config.toml
n_layer = 13
d_model = 224
n_head = 3
n_kv_head = 1
head_dim = 64
d_mlp = 896
vocab_size = 689
activation = "silu"
norm = "layernorm"
norm_place = "pre"
norm_eps = 1e-06
positions = "learned"
qk_norm = true
attn_scale = 0.159
bias = "none"
tie_embeddings = true
parallel_block = false
init = "normal"
init_std_qkv = 0.0334
init_std_o = 0.00657
init_std_up = 0.0334
init_std_down = 0.00657
optimizer = "cautious_adamw"
lr = 0.0016
beta1 = 0.9
beta2 = 0.98
weight_decay = 0.0
lr_head = 0.00629
grad_clip = 2.0
warmup_steps = 410
schedule = "wsd"
decay_fraction = 0.897
decay_shape = "linear"
final_lr_fraction = 0.0
batch_tokens = 65536
seq_len = 512
doc_mask = true
train_tokens = 518700000
steps = 7915
dataset = "wikipedia_en"
MLP neurons of a small language model. Each row is named by its layer, matrix (up: input weights; down: output weights) and neuron, and shows model dimensions 128-191. Each number is 50 + 10 x the weight over its row's rms, rounded and kept within 0 to 99.
Before each neuron's rows, "fires in" lists the words (lower case) most often at its 100 highest values on Wikipedia text that the model never trained on. A number after a token or word is its count.

fires in: "more" 20, "season" 14, "several" 12, "sexual" 4, "already" 4, "seven" 4
L2.up213:46 51 68 50 30 63 62 63 60 45 64 34 37 58 49 51 43 58 53 44 49 50 52 56 71 58 51 46 54 53 45 55 62 48 42 29 51 51 57 50 45 32 42 62 50 42 59 43 45 42 42 48 53 46 52 44 65 31 54 57 56 64 43 66
L2.down213:74 50 47 53 55 36 60 40 49 39 65 61 36 68 55 30 53 42 40 52 54 46 67 56 51 44 56 37 59 45 36 60 45 56 68 55 58 51 31 38 71 26 37 37 50 39 54 42 49 39 53 52 54 59 40 51 53 50 43 58 53 52 70 56

fires in: "most" 25, "three" 22, "of" 15, "several" 11, "some" 7, "five" 5
L2.up205:47 68 67 55 43 65 40 64 54 60 50 44 45 46 48 49 38 52 59 39 49 40 49 45 62 42 55 50 68 53 42 42 34 46 63 40 53 40 59 66 53 34 53 43 71 63 48 50 51 61 46 29 47 24 80 37 52 51 63 73 32 62 63 56
L2.down205:49 44 45 43 53 51 65 37 57 46 46 41 53 53 55 51 32 39 40 55 56 56 56 60 52 58 60 42 46 54 52 43 46 53 40 57 59 33 34 42 66 47 23 64 64 77 37 51 40 70 47 35 57 28 58 49 42 45 55 48 59 46 35 53

fires in: "received" 20, "chairman" 10, "chief" 8, "council" 7, "footballer" 5
L4.up602:49 47 54 41 31 70 59 51 38 22 44 39 49 39 36 50 55 57 51 46 48 38 49 57 38 61 79 44 33 70 56 70 55 41 47 44 54 56 46 57 53 52 51 48 57 65 19 52 50 64 43 50 59 42 54 50 59 48 46 77 35 66 56 59
L4.down602:59 70 56 60 73 53 54 25 44 53 41 54 37 44 61 41 52 55 42 59 59 63 62 56 45 61 53 46 64 44 44 39 57 63 34 62 65 53 52 54 48 51 57 53 62 47 46 53 66 43 53 67 41 66 47 63 36 46 41 46 39 52 55 32

fires in: "from" 24, "until" 15, "at" 11, "of" 8, "as" 8
L2.up779:41 37 40 39 38 62 45 59 54 27 53 44 31 36 42 45 47 55 52 56 51 53 43 55 49 62 72 37 54 60 47 58 51 63 47 57 49 45 38 52 44 67 71 42 44 29 55 36 37 38 60 51 47 51 45 45 55 41 69 49 56 50 55 58
L2.down779:45 69 46 46 47 51 37 63 34 44 55 58 52 39 39 57 45 58 36 49 53 45 47 69 64 53 58 44 57 44 32 60 59 53 60 48 78 49 45 41 57 52 58 36 36 42 45 44 54 53 50 52 39 41 52 63 43 58 37 60 53 59 45 38

fires in: "the" 79, "record" 4
L2.up666:53 34 55 46 51 60 40 66 52 36 54 45 63 26 48 59 50 54 34 47 49 39 40 59 62 41 49 50 45 63 52 61 59 48 33 39 39 38 51 54 58 48 42 73 57 46 59 33 40 55 52 51 39 46 41 56 52 44 63 63 49 63 49 40
L2.down666:59 44 49 58 52 33 48 63 60 57 51 72 41 61 55 51 41 37 45 64 46 42 55 58 60 66 42 45 47 60 56 43 39 56 66 60 45 75 61 55 55 48 47 56 64 71 52 48 41 47 54 44 64 46 49 61 31 51 52 46 59 57 44 37

fires in: "a" 32, "french" 13, "japanese" 8, "his" 8, "as" 8, "scottish" 5
L2.up340:51 44 57 41 39 61 48 56 48 39 69 46 38 48 50 56 58 64 54 38 41 48 61 54 57 56 43 55 37 52 46 70 57 54 65 54 30 33 53 45 65 43 62 49 58 39 45 42 29 58 46 53 57 44 58 59 37 44 64 34 52 55 40 57
L2.down340:54 49 39 50 56 49 34 54 46 48 56 56 58 51 42 62 48 39 41 46 49 46 48 44 53 49 52 51 55 46 36 48 54 53 35 50 65 46 45 25 40 56 68 38 47 64 35 58 47 57 51 70 57 74 50 34 72 47 51 45 53 48 56 58

fires in: "born" 63, "south" 10, "about" 6
L2.up162:45 42 52 54 48 70 60 46 48 48 49 33 56 57 59 38 45 51 43 50 61 48 48 74 43 50 50 40 39 42 41 71 37 62 45 52 39 54 56 54 53 39 61 36 40 43 74 31 56 52 46 47 61 65 43 44 47 50 47 61 55 45 54 62
L2.down162:52 35 35 50 65 57 30 43 43 65 60 58 46 63 52 56 32 32 40 51 47 54 37 48 50 39 42 52 48 63 47 53 43 49 50 40 31 48 49 49 49 65 32 38 49 54 51 37 58 29 52 47 69 49 60 43 42 49 53 51 43 37 54 40

fires in: "many" 13, "all" 13, "three" 9, "these" 6, "several" 5, "eight" 5
L2.up459:46 54 72 60 45 53 47 45 36 51 55 42 61 43 42 57 52 39 44 51 54 53 56 57 54 53 68 45 44 51 42 51 41 47 46 34 31 49 52 65 54 53 62 62 65 51 39 45 47 47 46 46 34 17 68 52 65 53 52 47 59 52 56 66
L2.down459:43 46 48 49 22 60 51 43 49 35 37 34 42 64 62 59 57 55 50 54 43 47 51 55 45 36 62 47 47 53 50 58 54 51 41 76 44 36 40 21 40 35 53 63 47 67 47 40 49 82 48 27 62 45 59 58 30 48 47 39 44 43 47 32

fires in: "footballer" 17, "football" 10, "new" 10, "basketball" 8, "number" 8
L6.up514:53 45 49 37 48 43 52 52 59 44 36 37 53 59 48 52 48 46 49 45 65 44 44 47 58 59 55 61 46 52 45 52 44 45 42 44 41 47 54 49 52 69 57 55 48 61 69 60 41 25 40 47 55 56 56 37 48 47 57 68 42 56 71 52
L6.down514:48 51 55 46 49 44 49 49 63 56 55 77 51 43 55 47 54 47 51 52 53 51 53 70 52 50 62 76 48 48 65 55 42 65 34 59 53 42 49 38 28 48 33 52 69 39 52 57 65 44 50 42 58 51 40 49 52 69 40 49 68 44 29 55

fires in: "him" 24, "january" 12, "april" 11, "military" 5
L5.up287:56 55 51 49 59 55 45 23 74 41 46 57 53 51 40 36 60 53 52 57 63 32 41 61 56 47 57 51 52 36 59 57 58 53 42 49 50 64 39 48 61 44 76 38 45 57 53 50 57 50 47 33 66 51 51 58 34 47 58 54 52 49 50 55
L5.down287:51 61 38 44 30 52 40 60 47 64 45 44 58 25 63 47 47 40 53 47 44 56 31 55 36 47 61 52 61 27 56 51 60 61 45 63 45 55 56 59 55 52 69 52 49 70 43 60 37 39 44 68 52 69 51 63 51 46 49 53 44 63 45 48

fires in: "on" 35, "one" 7, "european" 6, "europe" 6
L2.up396:36 51 40 36 43 55 65 57 42 55 58 46 59 42 54 45 48 41 38 86 62 35 36 55 56 58 50 46 56 24 55 65 66 58 48 56 52 36 64 55 37 61 42 56 61 37 51 41 44 58 53 45 37 36 48 60 54 39 52 52 49 54 61 42
L2.down396:44 41 42 54 56 33 45 66 36 39 53 63 61 29 54 56 53 50 43 63 62 60 46 62 42 52 38 35 48 49 56 51 47 43 47 46 67 21 29 47 43 37 62 33 37 40 61 32 48 57 54 41 42 40 69 60 53 38 52 43 30 42 34 50

fires in: "that" 37, "which" 13, "who" 9, "to" 8, "was" 5, "it" 4
L2.up36:27 35 34 58 56 50 64 64 40 56 64 46 44 51 54 47 58 66 48 47 56 45 38 47 49 73 30 54 45 38 43 49 77 65 45 50 57 55 74 44 53 56 51 52 55 44 59 40 33 47 51 56 54 39 49 45 40 50 45 46 35 50 44 45
L2.down36:45 48 43 44 39 33 52 55 61 35 62 54 53 56 32 55 59 45 48 51 32 58 48 51 61 56 55 32 55 46 40 40 45 64 50 42 58 47 45 45 57 57 48 38 65 56 50 65 62 53 36 46 44 52 54 48 58 62 44 41 39 32 56 51

fires in: "original" 21, "early" 12, "any" 10, "large" 9, "long" 6, "alloy" 4
L6.up764:55 62 58 39 34 53 67 42 56 56 41 59 43 38 37 34 51 44 57 72 43 45 48 60 48 69 45 48 53 40 62 42 44 51 53 40 42 48 53 41 57 39 53 47 53 55 67 50 38 38 38 42 43 42 59 30 52 43 56 48 51 47 65 65
L6.down764:61 27 69 49 33 44 44 48 53 41 44 44 48 44 51 31 68 26 47 51 50 19 59 40 43 52 54 43 49 42 65 57 37 54 60 44 33 40 64 56 54 60 44 37 70 62 47 46 53 57 45 42 47 49 57 42 41 49 47 44 56 34 35 47

fires in: "a" 64, "after" 13, "to" 5
L6.up115:44 68 50 44 55 52 44 64 62 45 53 49 25 53 53 54 48 56 52 29 61 51 41 57 53 55 30 64 65 40 53 39 65 48 59 66 45 33 57 40 52 56 53 37 73 47 48 55 38 41 54 58 44 35 63 41 56 37 43 40 38 50 41 57
L6.down115:33 40 46 51 56 49 48 60 53 34 51 46 51 46 46 65 53 70 38 42 54 38 52 44 49 36 43 63 57 60 53 51 53 44 57 46 56 39 52 35 60 64 40 30 40 46 42 51 36 56 58 56 48 44 44 17 51 52 51 36 46 52 35 58

fires in: "of" 35, "through" 11, "s" 5, "the" 4
L2.up221:48 45 47 46 44 70 50 52 58 40 42 56 42 51 42 30 50 46 46 46 46 40 42 51 36 53 44 52 51 41 67 55 40 49 50 45 55 54 72 62 44 59 59 41 56 49 58 57 56 44 43 54 56 45 64 36 59 58 59 66 43 42 40 79
L2.down221:47 50 46 36 56 63 48 66 37 48 59 50 49 53 72 52 57 35 38 61 56 54 56 37 38 53 57 52 61 67 53 39 57 31 35 56 42 54 62 54 51 57 54 45 58 40 48 52 40 59 57 48 50 47 23 45 66 43 74 29 45 56 41 57

fires in: "a" 31, "after" 7, "born" 7, "and" 6, "where" 5, "ai" 4
L2.up71:30 42 43 52 46 61 65 73 45 49 49 20 46 60 51 60 56 51 35 35 60 40 50 40 46 53 59 48 51 47 43 54 44 68 44 40 62 48 72 65 55 48 62 53 57 46 31 47 40 48 32 33 36 47 50 45 45 34 53 68 42 59 50 58
L2.down71:61 59 35 33 59 59 31 55 55 56 57 32 48 55 36 47 55 50 69 61 37 61 50 51 48 59 54 52 64 55 46 38 52 55 30 30 42 38 61 47 43 43 61 51 63 48 39 60 50 42 30 59 34 38 75 50 47 33 68 46 56 60 52 51

fires in: "in" 38, "not" 14, "a" 12, "during" 4, "be" 4
L2.up656:55 46 43 39 41 57 75 57 54 56 55 41 25 31 51 47 56 68 55 50 79 50 54 39 39 66 53 44 60 55 46 57 35 51 42 42 61 40 62 38 44 64 39 61 54 54 50 41 49 67 53 42 38 54 51 35 32 37 60 43 39 47 40 39
L2.down656:55 51 43 49 59 31 32 44 45 41 53 59 79 54 29 45 53 34 35 61 47 50 45 45 59 32 39 73 40 54 45 31 52 47 54 58 43 58 25 40 56 36 53 51 56 57 42 57 50 39 43 66 34 46 54 68 55 65 41 55 57 62 56 54

fires in: "the" 54, "tinsley" 4, "complex" 4
L2.up732:29 43 54 23 39 44 48 64 46 57 77 34 47 57 57 56 57 61 52 62 48 40 47 44 66 64 51 56 51 46 65 50 59 51 47 43 42 31 56 52 47 41 40 42 50 34 59 41 24 46 32 48 47 56 55 55 60 36 66 62 52 51 60 62
L2.down732:62 29 57 55 38 58 46 49 60 47 55 47 55 54 56 50 29 48 54 62 52 50 47 60 43 59 50 38 57 56 44 70 59 61 48 40 55 47 35 53 48 62 40 66 82 39 38 42 44 65 45 46 48 52 51 43 57 51 46 43 54 43 38 43

fires in: "an" 50, "award" 7, "awards" 6, "any" 6
L6.up69:35 60 37 53 52 51 49 53 47 45 55 52 40 46 47 53 40 60 34 67 76 53 39 54 46 34 57 48 46 64 65 64 48 44 39 44 70 35 48 40 75 50 51 53 65 60 58 44 37 34 37 57 53 50 66 51 44 33 39 56 34 56 51 49
L6.down69:56 52 59 52 30 44 36 56 43 43 55 52 56 48 47 63 46 58 50 50 60 66 50 51 51 44 51 44 34 63 41 48 56 30 39 47 54 49 53 44 28 61 61 44 65 58 56 46 29 43 42 43 36 51 60 57 47 63 66 46 40 49 57 50

fires in: "on" 13, "is" 12, "became" 11, "was" 9, "won" 8, "in" 8
L2.up348:43 56 51 38 40 55 78 63 59 41 51 35 42 36 56 44 78 49 45 45 44 52 44 48 41 60 63 47 56 49 56 44 38 52 51 39 58 54 54 47 44 55 53 54 44 48 40 51 48 37 50 29 51 39 45 51 45 42 66 71 48 56 51 56
L2.down348:54 55 56 50 65 60 48 61 54 75 38 56 49 33 41 58 50 40 55 35 58 61 40 55 45 69 51 50 67 46 33 36 44 33 28 61 52 41 57 62 47 51 63 57 73 63 43 32 52 36 38 55 46 36 34 50 52 41 71 36 46 32 45 26

fires in: "club" 18, "following" 11, "kingdom" 8, "life" 5, "team" 5, "in" 5
L2.up361:39 49 49 65 53 59 62 27 47 53 37 29 57 44 38 60 51 57 57 56 45 44 46 47 47 62 55 53 50 46 48 59 29 66 56 39 37 59 57 50 66 63 53 35 70 62 56 44 52 48 31 53 56 53 55 61 37 36 37 56 54 45 55 48
L2.down361:60 44 41 47 45 36 48 38 48 47 48 50 51 49 51 42 22 60 43 51 33 48 56 42 52 50 28 41 50 54 40 48 35 49 61 73 58 51 43 42 45 44 52 51 54 34 53 43 40 45 68 69 48 47 62 35 42 61 60 40 58 55 46 53

fires in: "october" 24, "august" 17, "june" 10, "april" 10
L6.up403:48 54 43 46 52 55 60 47 58 42 66 23 49 37 42 52 60 50 42 61 51 33 37 67 48 44 42 42 54 26 39 49 42 61 63 43 65 36 46 38 45 43 73 62 57 38 40 42 28 55 48 45 50 33 45 46 34 43 45 61 40 54 50 64
L6.down403:40 42 33 50 44 59 42 54 49 58 61 35 41 52 44 48 51 47 48 44 61 52 50 58 48 37 57 40 46 55 55 59 58 64 56 48 57 57 21 33 72 49 42 54 67 41 45 45 57 42 55 52 71 36 35 56 33 51 38 62 50 50 55 55

fires in: "march" 16, "january" 14, "october" 8, "november" 6, "december" 5, "july" 5
L9.up148:55 39 56 53 42 68 63 51 58 64 50 40 44 44 40 42 57 45 66 43 58 50 45 63 49 57 39 50 46 38 41 68 53 47 52 54 54 49 47 52 75 47 59 54 32 48 35 42 45 47 39 55 34 54 63 51 36 55 47 61 47 55 55 65
L9.down148:55 50 62 59 47 53 52 71 47 54 42 26 34 40 48 63 29 40 54 43 53 33 39 55 59 48 45 53 40 52 56 49 53 35 50 46 56 30 43 45 82 36 45 75 59 51 45 53 54 56 63 70 42 60 58 47 54 69 52 44 62 46 46 49

fires in: "best" 30, "all" 13, "most" 9, "central" 5, "south" 5
L2.up234:51 56 70 45 54 69 54 47 57 71 52 37 62 44 53 51 43 51 34 57 50 49 46 62 62 51 51 45 53 37 55 55 39 68 56 56 51 64 55 50 53 42 57 51 54 54 52 49 54 36 38 46 50 45 54 55 41 56 60 61 55 61 56 32
L2.down234:64 59 50 60 65 62 37 44 42 52 41 59 50 61 39 60 49 38 56 61 36 57 50 45 59 42 49 46 47 67 55 47 66 49 41 48 55 38 43 50 55 46 45 46 37 50 44 51 47 69 45 69 53 66 51 70 45 42 28 48 54 40 55 45

fires in: "original" 20, "north" 9, "or" 9, "east" 8, "south" 4
L2.up231:54 57 60 50 45 48 49 53 57 51 64 29 57 62 52 41 49 59 61 45 47 37 61 67 44 42 46 70 22 43 52 48 47 63 50 41 16 44 63 59 44 42 48 43 48 57 47 55 51 48 37 51 64 36 72 53 54 52 54 69 46 45 55 80
L2.down231:58 43 60 45 52 54 48 39 56 47 54 47 60 45 67 30 31 48 60 42 65 40 54 58 68 62 46 44 46 52 32 41 37 65 48 48 22 52 49 58 46 57 48 41 64 39 36 45 47 62 45 49 49 57 42 56 47 64 27 44 51 48 34 42

fires in: "the" 26, "of" 16, "a" 9, "in" 9, "various" 6, "after" 6
L5.up826:57 63 61 41 44 62 65 54 49 61 50 33 43 62 57 43 58 57 66 53 72 42 56 45 41 54 67 46 53 45 45 66 40 63 55 51 57 40 49 53 53 53 57 44 62 56 35 47 37 46 45 50 48 50 75 30 32 55 47 48 57 50 55 50
L5.down826:46 48 56 49 34 80 48 62 57 49 33 39 49 55 54 50 54 24 57 49 50 37 51 60 51 34 50 61 54 44 56 53 47 56 41 46 50 50 45 39 50 44 72 34 45 55 42 59 44 57 47 44 32 47 56 59 53 51 57 47 55 42 52 48

fires in: "to" 48, "took" 10, "has" 9, "town" 6
L9.up839:28 44 65 57 52 50 58 45 44 62 51 50 46 61 47 47 77 64 49 45 41 59 43 40 59 36 62 52 57 57 54 61 48 53 51 46 44 56 57 45 55 44 56 57 40 40 48 49 50 42 53 55 71 37 65 46 59 49 52 46 50 30 45 42
L9.down839:59 45 57 38 51 48 50 35 56 61 41 34 42 46 35 59 38 44 57 39 40 51 43 58 39 58 34 46 58 37 54 58 28 47 56 50 53 33 32 32 51 44 58 69 39 63 51 47 34 45 48 67 38 68 64 50 33 64 44 49 50 64 53 39

fires in: "on" 28, "established" 9, "one" 7, "influence" 6, "few" 5
L4.up547:54 47 63 48 39 59 70 56 55 55 54 33 44 41 52 53 49 49 52 55 65 37 48 46 53 48 61 45 64 35 53 53 45 66 67 36 49 30 41 57 44 42 72 45 41 24 37 45 43 48 46 36 39 39 46 42 41 56 48 54 55 63 49 59
L4.down547:43 56 39 52 50 48 69 60 52 29 40 41 67 52 61 55 52 64 41 54 57 39 67 49 51 36 53 54 60 48 43 70 39 34 51 41 46 46 42 50 34 50 61 40 87 51 55 44 43 40 47 54 50 46 51 42 45 56 49 34 45 42 46 47

fires in: "where" 25, "to" 25, "town" 5, "for" 5, "former" 4
L4.up793:34 53 58 49 31 58 65 61 46 42 83 52 31 54 49 45 56 59 59 50 52 46 63 59 48 42 60 53 58 51 64 44 45 56 47 61 48 53 58 55 50 42 49 35 38 60 44 49 48 53 55 48 68 42 57 45 70 50 63 64 43 49 53 57
L4.down793:48 51 24 54 63 48 50 39 54 46 46 45 43 41 50 51 61 51 50 42 51 61 40 54 42 49 46 35 47 47 45 47 38 51 46 54 64 47 44 43 67 57 24 64 41 48 63 51 61 30 49 64 51 33 30 63 38 49 59 35 52 56 37 47

fires in: "of" 43, "s" 40
L4.up291:46 41 44 52 62 75 46 49 56 48 42 54 51 49 40 47 45 66 41 44 58 37 55 41 29 47 56 51 48 51 40 63 39 54 39 30 60 47 51 65 48 62 42 50 45 59 49 47 45 46 37 42 66 53 71 50 46 50 45 56 54 51 41 62
L4.down291:37 67 58 49 48 53 52 54 45 48 60 55 55 53 56 37 29 55 72 41 60 52 57 48 46 42 27 59 57 36 41 46 56 45 39 54 38 48 65 58 38 57 59 52 74 32 49 59 69 53 61 52 39 45 57 53 44 48 65 45 44 53 27 30

fires in: "but" 30, "it" 12, "original" 8, "town" 6, "bishop" 5, "which" 4
L4.up425:29 48 46 31 54 65 50 54 37 40 53 55 51 46 60 45 50 47 47 52 55 39 65 51 61 57 48 47 59 45 47 38 52 78 47 53 32 41 49 64 39 50 64 47 57 43 39 50 46 17 54 34 64 54 48 51 55 59 35 76 46 67 54 59
L4.down425:57 74 50 49 45 70 62 64 60 46 40 48 38 46 52 46 42 43 46 70 47 61 49 39 61 38 45 64 59 48 45 39 58 41 42 48 61 41 50 46 67 54 45 42 63 51 41 48 68 25 43 62 46 53 58 69 38 50 47 45 51 53 60 72

fires in: "of" 45, "and" 9, "life" 8, "international" 4, "in" 4
L2.up76:41 65 51 50 43 59 55 42 55 43 47 53 63 57 57 34 52 43 59 58 57 52 42 45 55 49 62 54 69 60 41 44 28 41 41 37 43 48 53 61 54 58 49 36 57 50 61 34 47 48 35 35 24 37 48 41 47 50 40 50 48 46 60 60
L2.down76:59 49 45 40 47 41 23 50 33 51 60 66 46 58 45 40 44 47 45 42 49 50 58 69 50 48 52 42 57 43 41 45 57 46 48 62 43 55 49 51 41 27 65 41 50 56 60 65 65 50 64 43 63 35 47 57 32 60 58 49 48 54 38 48

fires in: "out" 17, "october" 11, "august" 9, "september" 7, "december" 4, "barbara" 4
L5.up329:33 39 45 46 45 61 53 56 56 62 44 37 52 41 31 38 66 32 40 68 59 51 52 56 54 46 56 44 51 47 54 52 45 50 56 46 45 55 50 65 47 61 62 66 48 16 42 46 67 41 49 56 46 49 50 43 42 56 41 59 52 55 45 53
L5.down329:62 33 50 57 48 63 45 47 41 62 44 42 54 47 50 59 45 51 38 31 48 43 58 49 36 42 47 50 39 53 45 55 47 48 56 50 61 35 53 35 33 42 46 45 65 61 59 52 59 53 58 62 63 55 62 53 50 41 58 73 70 45 49 44

fires in: "on" 35, "few" 9, "at" 7, "one" 6, "four" 4
L5.up414:26 54 33 60 45 60 62 39 55 53 50 47 58 48 39 59 44 64 33 58 65 49 44 55 55 56 59 57 43 60 52 58 44 50 30 64 53 53 45 80 45 52 52 46 66 43 46 38 54 54 43 47 27 47 57 41 64 38 47 47 37 45 54 55
L5.down414:57 40 45 63 62 29 49 63 46 54 55 63 54 46 65 51 33 53 63 55 52 78 48 72 52 47 43 41 56 59 39 53 32 47 53 72 35 46 40 50 53 47 52 44 50 55 58 37 47 53 52 47 46 42 35 52 61 41 44 52 55 52 48 45

fires in: "april" 44, "until" 19, "since" 9
L2.up351:47 56 41 40 29 53 43 41 52 34 51 47 48 52 50 46 61 45 52 49 41 44 53 60 68 54 52 46 59 58 51 66 39 46 57 62 48 36 38 58 39 61 48 43 56 44 74 41 46 58 41 54 65 56 49 42 40 49 53 58 47 60 65 58
L2.down351:60 41 57 39 49 50 55 41 58 39 40 46 59 51 54 50 35 43 28 50 46 70 49 52 71 46 32 60 35 67 54 47 45 41 56 72 50 56 53 33 43 47 53 40 29 46 58 54 45 54 57 53 49 63 56 55 48 40 42 66 50 46 53 49

fires in: "of" 67, "is" 8, "in" 7, "with" 6
L2.up771:44 49 52 40 46 62 52 78 49 48 59 45 38 52 56 44 47 47 52 47 60 47 58 34 43 57 54 61 56 50 45 53 30 56 28 31 44 41 59 50 46 63 33 63 62 52 59 44 41 49 39 54 56 49 60 38 40 48 59 50 50 45 42 40
L2.down771:75 54 50 39 55 50 57 36 61 57 43 56 36 56 48 54 44 32 55 51 50 35 41 55 48 52 51 57 46 51 52 53 66 53 47 85 48 25 60 41 34 36 47 38 55 62 64 44 37 58 60 44 36 64 46 49 26 55 60 75 63 57 50 37

fires in: "the" 42, "a" 16, "his" 10, "their" 7, "an" 4, "appointed" 4
L6.up703:51 37 52 34 36 49 54 51 55 48 67 39 49 50 49 55 63 60 40 55 63 49 51 48 36 28 64 58 42 62 77 83 46 54 54 34 53 60 50 55 57 41 54 53 51 41 49 37 43 49 40 59 44 47 43 36 45 58 61 48 45 58 47 65
L6.down703:62 46 54 45 31 39 38 52 49 58 45 45 45 54 47 60 48 53 64 49 57 46 47 60 62 61 48 49 57 44 41 42 52 33 44 54 77 62 49 70 62 45 54 54 58 52 50 53 57 39 44 39 43 53 65 56 47 38 32 60 67 50 57 43

fires in: "footballer" 17, "league" 14, "of" 9, "chief" 7, "coach" 5, "yorkshire" 5
L4.up525:41 45 48 45 50 62 60 28 48 36 39 65 41 48 45 39 56 68 45 51 47 49 52 66 41 59 50 46 55 53 55 56 33 52 43 49 50 50 56 55 45 54 52 48 57 60 37 52 63 37 50 50 63 47 47 67 44 57 46 50 36 53 48 58
L4.down525:63 65 49 70 42 49 50 49 53 48 43 44 52 52 65 66 48 78 53 46 72 67 42 38 50 53 48 30 49 52 31 47 59 47 49 54 41 26 38 48 53 48 60 57 46 53 52 55 49 56 42 68 53 53 59 51 42 43 68 43 49 47 35 56

fires in: "of" 18, "in" 11, "to" 10, "at" 8, "on" 6, "for" 5
L2.up800:42 67 44 45 41 47 60 65 46 62 52 49 47 52 44 50 49 68 63 45 59 47 60 39 53 42 39 58 69 36 52 68 27 39 51 53 54 49 46 57 65 57 47 62 67 59 48 37 46 52 35 42 52 46 61 27 45 46 71 50 42 37 44 54
L2.down800:45 47 47 39 59 67 47 53 39 61 61 46 77 65 41 54 40 45 58 53 52 32 57 56 43 47 42 41 64 42 41 45 48 45 50 62 67 49 55 30 49 46 55 69 65 69 51 54 40 59 41 65 57 40 58 57 47 34 56 53 33 48 35 58

fires in: "april" 18, "september" 14, "january" 14, "october" 12, "march" 10, "november" 8
L4.up327:47 39 41 56 44 67 59 58 52 55 51 47 56 43 51 60 54 40 45 59 74 49 47 64 43 34 56 31 41 40 47 50 38 38 62 46 56 51 45 62 67 63 68 69 47 51 50 42 44 64 44 56 46 45 52 43 35 42 37 39 38 61 47 54
L4.down327:50 42 43 57 47 61 42 51 47 54 49 39 56 45 54 56 46 36 40 46 53 54 48 60 56 30 48 48 45 47 53 45 45 46 58 44 50 45 45 42 73 53 69 56 49 33 53 42 55 57 65 51 45 31 27 46 38 61 32 64 31 56 38 51

fires in: "she" 35, "he" 17, "european" 5, "europe" 4
L5.up355:49 51 41 51 67 58 64 40 52 43 53 35 66 50 43 44 46 61 55 69 44 33 43 45 57 54 54 59 38 55 42 50 72 58 39 43 42 51 54 61 36 49 61 49 63 46 38 39 36 38 34 60 44 50 57 47 47 39 42 38 33 52 55 30
L5.down355:61 54 68 58 42 50 52 52 47 62 46 46 54 48 44 70 64 51 48 53 46 64 41 61 55 31 50 50 58 41 49 65 54 26 51 61 66 47 57 51 59 53 42 55 36 48 50 54 54 66 54 56 63 49 50 52 65 53 47 39 59 48 40 61

fires in: "won" 21, "on" 16, "one" 12, "near" 11, "none" 9
L2.up416:44 53 50 39 42 59 72 51 52 38 43 33 40 48 38 50 59 67 42 50 51 36 57 56 59 78 60 57 63 62 46 46 51 33 42 52 71 48 70 55 53 60 50 49 53 58 54 46 49 52 60 25 50 34 67 67 66 33 60 46 38 45 57 56
L2.down416:53 53 33 46 56 56 56 45 43 51 40 57 67 35 45 46 41 55 46 54 55 66 52 46 58 56 51 46 51 62 42 49 23 49 48 45 51 43 41 51 41 51 41 57 65 43 45 44 55 36 44 38 47 34 36 48 52 38 51 49 53 41 47 52

fires in: "of" 20, "several" 18, "many" 11, "seven" 8, "japanese" 8, "two" 7
L2.up102:41 62 57 56 28 57 58 47 52 47 55 39 34 54 62 66 46 51 66 44 63 37 48 61 40 51 66 46 56 68 55 64 39 63 44 46 40 32 45 55 55 40 49 54 57 48 61 31 49 57 41 44 45 56 50 54 53 55 63 56 59 74 50 67
L2.down102:40 51 66 39 53 45 57 46 48 43 38 36 38 60 66 42 44 58 44 60 51 36 49 49 44 39 78 45 57 35 48 45 42 57 51 72 60 51 48 60 53 28 51 42 53 51 49 50 65 65 53 35 56 43 50 78 53 49 51 52 53 30 40 55

fires in: "in" 45, "including" 9
L8.up877:57 51 59 40 62 47 48 55 60 53 29 28 29 43 60 58 58 61 33 59 56 41 61 46 45 34 56 59 54 58 59 59 47 44 42 37 49 37 49 44 34 56 43 48 35 43 33 55 44 54 38 41 34 47 61 40 61 42 51 47 46 49 59 65
L8.down877:67 37 52 59 41 72 34 42 42 41 51 36 67 46 55 48 48 48 52 56 44 54 54 40 50 71 47 39 41 42 27 37 59 47 59 52 49 39 52 48 43 62 60 53 56 46 56 40 58 39 39 69 52 49 48 41 50 53 48 49 57 46 46 39

fires in: "which" 37, "it" 15, "building" 10, "event" 7, "eventually" 4, "while" 4
L5.up743:39 70 50 39 57 58 55 52 55 51 46 43 52 43 39 29 46 57 60 43 60 35 49 37 47 45 62 36 54 45 36 56 45 64 69 46 47 55 45 79 28 56 51 60 74 50 27 46 56 28 40 43 53 51 60 60 59 57 43 52 48 55 53 64
L5.down743:58 53 37 39 51 67 59 43 47 42 61 44 54 50 56 39 38 58 64 55 41 43 74 57 62 42 41 42 43 45 43 54 43 54 58 56 58 32 44 48 55 50 56 41 55 60 44 47 46 56 48 31 43 39 56 46 33 57 29 58 50 55 48 41